config.toml
num_hidden_layers = 8
hidden_size = 384
num_attention_heads = 12
num_key_value_heads = 12
head_dim = 32
intermediate_size = 1536
vocab_size = 2048
hidden_act = "squared_relu"
norm = "rmsnorm"
norm_place = "pre"
norm_eps = 1e-05
positions = "rope"
rope_theta = 2530.0
rope_fraction = 1.0
qk_norm = true
attn_scale = 0.385
bias = "none"
tie_word_embeddings = false
parallel_block = false
extras = ["capped logits"]
init = "normal"
init_std_qkv = 0.0174
init_std_o = 0.0
init_std_up = 0.0174
init_std_down = 0.0
optimizer = "adamw"
learning_rate = 0.00128
lr_mult_up = 0.851
beta1 = 0.95
beta2 = 0.99
lr_head = 0.00321
warmup_steps = 289
schedule = "wsd"
decay_fraction = 0.895
decay_shape = "linear"
final_lr_fraction = 0.0
batch_tokens = [16384, 32768, 65536]
max_seq_len = 256
doc_mask = true
train_tokens = 229300000
max_steps = 6645
dataset = "wikipedia_en"
MLP neurons of a small language model. Each row is named by its layer, matrix (up: input weights; down: output weights) and neuron, and shows model dimensions 144-271. Each number is 50 + 12 x the weight over its row's rms, rounded and kept within 0 to 99.
Before each neuron's rows, "fires after" lists the tokens most often just before its 100 highest values on Wikipedia text that the model never trained on; "fires before" lists the tokens most often just after its 100 highest values on Wikipedia text that the model never trained on.

fires after: " in", " In", "In", " 18", " de", " 19"
fires before: ",", "st", "s", " he"
L5.up1430:58 68 46 52 48 73 50 46 61 68 45 64 59 40 66 51 54 50 56 60 53 60 50 63 44 45 66 41 31 66 64 36 36 35 86 61 59 42 54 47 70 66 33 58 44 58 48 66 47 44 47 69 34 51 56 45 31 63 54 47 44 59 39 35 54 30 35 56 42 69 59 56 70 59 16 37 57 41 68 60 41 39 34 41 32 43 39 40 67 36 46 42 31 57 31 51 78 51 57 35 47 64 53 46 58 18 38 64 41 38 41 40 32 47 57 34 66 40 46 64 42 66 48 61 58 59 68 49
L5.down1430:76 50 56 56 31 41 67 40 76 26 36 64 30 48 36 45 46 64 47 41 20 51 82 44 35 39 50 70 59 70 28 45 49 45 46 72 62 49 39 46 42 52 43 62 64 49 64 54 47 53 41 35 76 45 45 48 65 70 50 54 59 53 31 41 40 57 58 46 53 71 69 48 40 47 46 58 40 39 50 47 32 51 44 69 72 44 49 50 62 50 47 49 45 43 46 53 42 64 55 52 59 28 25 59 54 55 41 45 72 53 66 51 64 54 45 56 42 51 35 36 71 46 45 53 59 48 58 36

fires after: " |", "|", " ", ","
fires before: " |", ".", " January", "–"
L5.up947:50 45 40 57 38 32 49 52 57 49 50 28 59 58 56 65 67 31 59 62 53 66 58 43 67 35 51 58 35 45 36 45 57 80 48 16 32 67 55 68 72 42 56 49 56 40 67 61 53 44 37 74 57 72 59 51 57 38 53 65 54 53 50 55 53 55 55 80 56 59 49 49 64 37 61 39 41 36 37 19 49 65 38 45 57 58 48 59 49 58 21 46 47 41 55 42 52 55 52 59 45 60 35 52 64 50 43 63 44 60 50 53 32 48 38 70 37 56 52 36 68 55 48 45 64 58 53 39
L5.down947:53 60 57 26 46 59 47 48 52 58 63 47 49 44 36 58 54 56 59 41 44 62 61 50 48 49 62 31 63 49 65 44 59 48 27 45 79 47 50 46 49 49 26 18 29 47 41 44 32 58 41 49 47 50 44 35 35 43 62 65 71 39 61 38 51 32 60 60 38 64 61 29 43 39 34 53 34 64 47 45 67 28 37 46 56 78 47 52 57 48 50 44 53 50 55 34 45 40 54 46 27 58 31 51 46 66 60 57 48 41 21 43 54 53 70 44 35 30 57 72 39 33 42 46 47 65 35 38

fires after: " |", " Re", " App", "al", " ", "und"
fires before: " |", "et", "co", ";", "ult"
L5.up114:43 28 48 58 37 38 55 59 59 77 51 53 44 55 36 45 67 35 66 58 64 56 41 48 59 52 35 49 46 36 29 57 84 34 43 49 39 53 57 46 47 49 64 44 52 29 55 67 47 17 39 54 50 60 52 63 54 37 48 36 43 50 54 28 43 47 37 28 41 45 64 20 58 62 36 35 44 53 60 59 53 53 56 48 55 53 56 40 42 58 39 36 46 53 50 44 56 66 50 51 42 48 40 58 55 48 43 38 28 40 54 59 46 72 38 43 52 65 58 37 50 66 63 39 51 28 50 65
L5.down114:56 58 46 35 53 59 44 50 24 69 54 37 66 48 48 39 76 36 51 41 30 47 60 41 58 73 51 55 47 58 34 53 38 38 49 65 30 48 40 56 56 56 29 31 22 48 56 58 23 56 51 51 50 56 44 63 46 51 59 72 50 37 37 60 48 32 46 62 52 46 40 55 69 49 52 38 35 83 25 44 45 41 42 22 18 53 57 46 72 34 41 32 45 50 33 55 41 55 53 86 60 77 37 61 56 41 56 44 43 48 51 44 52 65 53 35 31 49 49 61 60 62 57 50 35 63 57 53

fires after: " |", ".", " –", ","
fires before: " |", "After", "With", "Note"
L5.up365:37 52 38 60 54 58 47 44 32 47 53 54 48 41 42 39 60 40 48 55 66 59 56 37 36 40 49 34 34 43 41 44 70 42 72 46 54 40 42 56 39 43 54 67 65 61 37 57 47 50 56 59 66 40 56 32 58 44 63 25 50 64 46 42 57 51 46 53 47 71 86 51 72 67 52 24 62 33 71 41 43 82 59 41 45 49 31 63 57 70 49 61 46 67 45 50 45 58 49 48 71 62 28 41 57 66 40 52 71 53 47 57 49 59 53 57 53 41 78 38 49 66 48 43 53 51 54 60
L5.down365:63 57 64 54 61 53 68 58 51 75 40 54 43 48 48 55 38 50 41 63 40 58 49 59 64 55 49 49 55 45 50 49 48 70 39 57 50 56 54 38 54 34 52 50 52 48 31 42 46 72 34 49 36 68 40 49 63 44 42 60 45 46 51 50 55 60 48 58 40 63 37 49 38 62 65 64 38 57 50 46 52 49 43 44 56 53 59 36 59 49 46 99 40 61 55 51 50 38 70 41 37 29 52 56 45 44 47 40 37 39 43 49 65 31 64 53 74 47 55 56 29 66 43 59 52 43 45 52

fires after: " E", "e", " I", "E", " Fa", " O"
fires before: "ly", "th", "li", "l", "n", "land"
L5.up213:59 56 46 64 52 60 76 58 42 42 36 44 39 66 57 70 37 42 69 50 66 64 46 64 62 39 55 42 30 50 57 30 53 37 61 48 33 45 39 71 70 57 75 54 50 61 58 47 79 27 56 44 45 47 46 56 24 63 67 29 56 71 53 49 32 44 61 76 48 58 63 49 53 37 26 44 39 36 52 59 50 56 51 47 58 51 45 52 54 42 34 55 55 52 38 52 61 41 47 31 33 47 50 47 65 60 64 54 42 53 49 61 48 41 55 29 42 51 65 47 51 57 51 62 44 51 54 43
L5.down213:63 56 37 48 49 63 21 60 35 50 16 51 59 42 63 47 42 50 27 50 62 49 43 52 68 59 37 66 56 52 46 57 40 44 62 45 67 46 54 53 56 49 31 39 51 61 42 56 60 37 53 63 54 32 56 57 76 34 72 35 65 59 51 30 50 68 46 41 72 74 84 32 67 47 52 64 25 36 56 45 63 38 61 60 51 59 55 60 50 57 70 62 53 52 50 41 50 54 36 56 64 54 38 57 39 54 34 47 46 56 58 54 47 30 53 51 44 56 56 85 52 58 69 49 59 40 49 64

fires after: " Re", " App", "|", " 19", "al", " Po"
fires before: " |", "–", "ult", ".", ";"
L5.up203:46 36 48 65 41 48 57 49 62 52 39 64 46 49 40 53 51 55 68 66 67 50 45 48 57 59 41 54 28 35 37 36 60 42 60 42 40 57 52 48 71 49 73 54 36 46 44 47 44 36 23 37 66 70 50 58 46 50 27 62 31 51 45 52 44 52 44 32 41 56 52 53 57 55 65 53 41 51 69 48 66 51 46 54 50 39 63 44 46 55 30 20 40 25 46 45 66 72 41 47 68 43 52 53 69 45 53 53 28 40 77 75 36 64 30 38 64 55 57 28 52 61 61 47 69 44 75 56
L5.down203:48 64 41 46 57 58 50 37 48 52 57 36 68 39 23 68 64 57 41 60 49 27 48 63 68 39 55 40 58 46 49 45 43 32 58 73 21 32 42 50 60 55 56 50 40 44 46 61 50 57 51 47 61 59 55 48 36 44 53 50 59 75 38 42 57 33 62 45 42 26 36 45 73 33 55 35 49 55 35 33 35 35 58 47 23 47 61 38 57 59 50 49 27 46 28 62 39 50 44 46 58 62 38 60 45 57 35 60 51 45 23 58 56 51 45 48 48 39 68 59 50 59 53 68 32 62 55 45

fires after: "al", " of", "ir", "la", "li", "st"
fires before: "ed", "s", "ing", "ation", " the"
L5.up208:45 56 44 52 48 49 63 63 38 60 41 41 55 50 32 50 33 37 47 66 42 47 52 60 50 62 30 65 54 88 70 59 48 55 71 67 61 65 58 51 55 45 49 59 46 54 42 51 52 51 57 44 47 73 43 44 59 48 55 49 41 61 31 24 76 71 47 43 52 61 47 42 69 31 33 16 71 52 52 65 34 39 66 71 60 43 31 50 61 50 68 48 34 38 50 44 51 68 49 50 44 69 37 45 41 60 40 40 54 40 45 57 38 36 44 62 45 37 52 55 39 56 41 50 60 50 46 53
L5.down208:47 47 39 49 45 46 32 38 50 64 49 46 62 39 58 31 40 70 56 42 66 49 48 58 42 38 48 66 65 66 41 25 58 62 67 35 57 72 67 55 56 43 43 40 56 48 80 64 40 29 64 34 48 46 42 76 50 52 38 51 40 48 53 43 30 50 65 47 37 50 39 62 43 55 43 29 64 62 47 69 66 62 54 50 44 74 51 67 45 60 48 66 43 72 68 55 54 33 48 38 48 53 70 52 49 37 31 49 43 53 34 41 68 64 56 50 31 50 63 73 57 42 43 36 53 54 46 50

fires after: " ", "–", ".", " |", " Mo"
fires before: " |", "s", "–"
L5.up909:61 34 14 62 42 50 48 61 59 37 40 63 64 51 66 48 56 32 50 61 74 65 50 54 50 71 79 47 35 45 31 44 56 58 57 48 31 47 19 51 52 51 67 58 58 73 52 44 40 46 54 42 61 63 76 37 62 56 47 44 41 44 40 55 27 54 58 45 69 40 51 48 71 69 47 39 46 54 48 40 65 59 39 49 59 69 51 64 55 69 48 52 43 55 46 41 69 73 14 56 40 64 44 44 43 55 65 59 58 40 68 65 38 41 48 26 55 54 59 51 59 60 36 31 59 46 83 50
L5.down909:53 66 61 27 67 61 68 65 38 66 60 56 54 57 54 51 47 52 35 49 50 45 49 37 49 49 58 52 37 53 48 32 72 64 50 36 52 58 46 60 48 43 50 40 50 46 22 48 53 45 67 41 43 43 45 32 53 47 43 60 33 53 39 81 55 72 44 65 24 58 33 49 52 61 61 45 43 56 46 39 44 68 52 53 59 31 48 46 56 43 59 58 49 58 53 75 48 59 63 32 35 58 63 33 73 52 59 42 14 46 43 54 67 55 40 33 55 38 28 51 41 63 67 54 52 63 61 51

fires after: "s", " re", "f", "ec"
fires before: "ed", "ive", "ion", "ing", "ation"
L5.up1480:46 67 64 52 56 61 59 58 45 50 46 59 59 54 66 42 38 41 60 80 42 34 57 42 55 62 33 76 49 49 69 46 64 71 70 24 29 56 29 51 39 61 38 45 53 42 62 51 68 54 36 63 41 45 58 48 57 43 41 49 54 50 35 53 62 54 68 50 42 49 28 60 49 38 47 55 47 57 42 50 41 37 67 49 72 53 50 49 54 57 39 43 16 36 56 37 59 46 67 30 47 42 58 34 58 23 43 39 21 34 42 64 49 32 40 47 32 65 48 70 60 71 65 36 47 53 64 53
L5.down1480:51 68 41 43 44 51 60 53 64 42 51 31 53 44 61 50 46 43 42 37 38 55 61 54 41 50 61 38 56 65 48 46 55 55 47 46 32 73 63 47 64 42 43 43 49 28 41 62 43 57 39 50 54 54 45 55 55 53 60 57 30 40 52 27 42 36 52 51 67 40 42 45 48 52 50 42 51 70 75 44 46 65 45 43 46 32 48 41 47 42 49 75 53 28 56 48 37 35 75 61 36 42 52 72 50 22 73 35 47 61 27 50 46 29 59 55 48 68 46 58 34 25 67 64 61 63 31 68

fires after: " |", ".", "=="
fires before: " |", "After", "With", "Note"
L5.up801:56 39 45 37 53 55 61 49 43 52 47 41 57 65 46 52 75 39 50 61 71 52 64 37 59 59 45 32 41 83 33 27 75 49 67 45 42 59 31 55 48 39 42 49 59 71 35 58 40 57 51 57 64 50 62 41 52 43 42 47 39 60 60 37 46 60 64 58 76 66 47 23 66 60 64 33 46 54 50 34 58 67 33 63 35 44 51 46 62 80 55 59 54 56 44 28 39 52 64 47 45 69 40 36 15 54 47 61 45 72 56 85 51 40 26 30 54 52 96 47 64 71 59 41 53 32 64 62
L5.down801:67 71 65 63 59 53 59 59 69 54 63 52 56 63 60 66 54 35 37 51 44 36 65 42 50 53 48 51 65 38 57 42 43 51 35 50 63 68 64 38 57 52 52 37 54 58 55 66 54 70 56 69 29 68 47 65 37 59 42 48 61 42 47 61 45 51 26 79 56 42 59 58 48 65 68 56 24 49 47 55 58 41 54 25 62 26 76 44 63 49 53 99 40 57 64 52 47 43 66 57 43 45 71 74 62 50 51 34 50 48 46 32 53 66 37 55 59 53 54 53 29 64 48 50 44 74 50 35

fires after: " de", "e", "le", " E", "cle", "ar"
fires before: "ed", "min", "n", "ly", "li", "ning"
L5.up997:39 49 55 59 39 72 61 49 63 54 48 50 27 44 49 58 58 41 33 73 48 45 49 53 59 37 76 47 45 52 52 61 41 47 75 35 47 57 49 54 55 51 47 56 42 65 55 58 34 54 48 58 46 45 64 37 41 53 53 72 58 62 67 54 62 66 50 64 34 51 49 51 57 40 48 44 61 66 47 51 41 61 72 71 54 58 49 60 78 51 62 54 25 29 53 62 57 51 48 12 48 57 60 39 49 65 32 58 27 50 37 54 54 42 48 55 41 61 60 41 68 60 32 33 36 50 58 47
L5.down997:57 61 57 53 39 60 59 56 36 50 54 66 56 45 41 59 53 61 60 43 61 66 28 58 42 43 29 49 48 41 53 35 51 30 63 28 43 48 57 64 62 49 56 51 52 45 34 59 59 55 65 39 66 50 45 76 48 44 75 51 48 46 56 38 53 53 60 21 44 51 36 70 57 51 50 45 42 49 59 43 60 36 56 52 46 52 49 32 48 62 27 76 40 47 78 52 65 41 43 52 70 38 38 51 51 43 54 27 50 49 31 53 63 45 42 63 78 37 63 55 66 45 59 17 49 61 49 45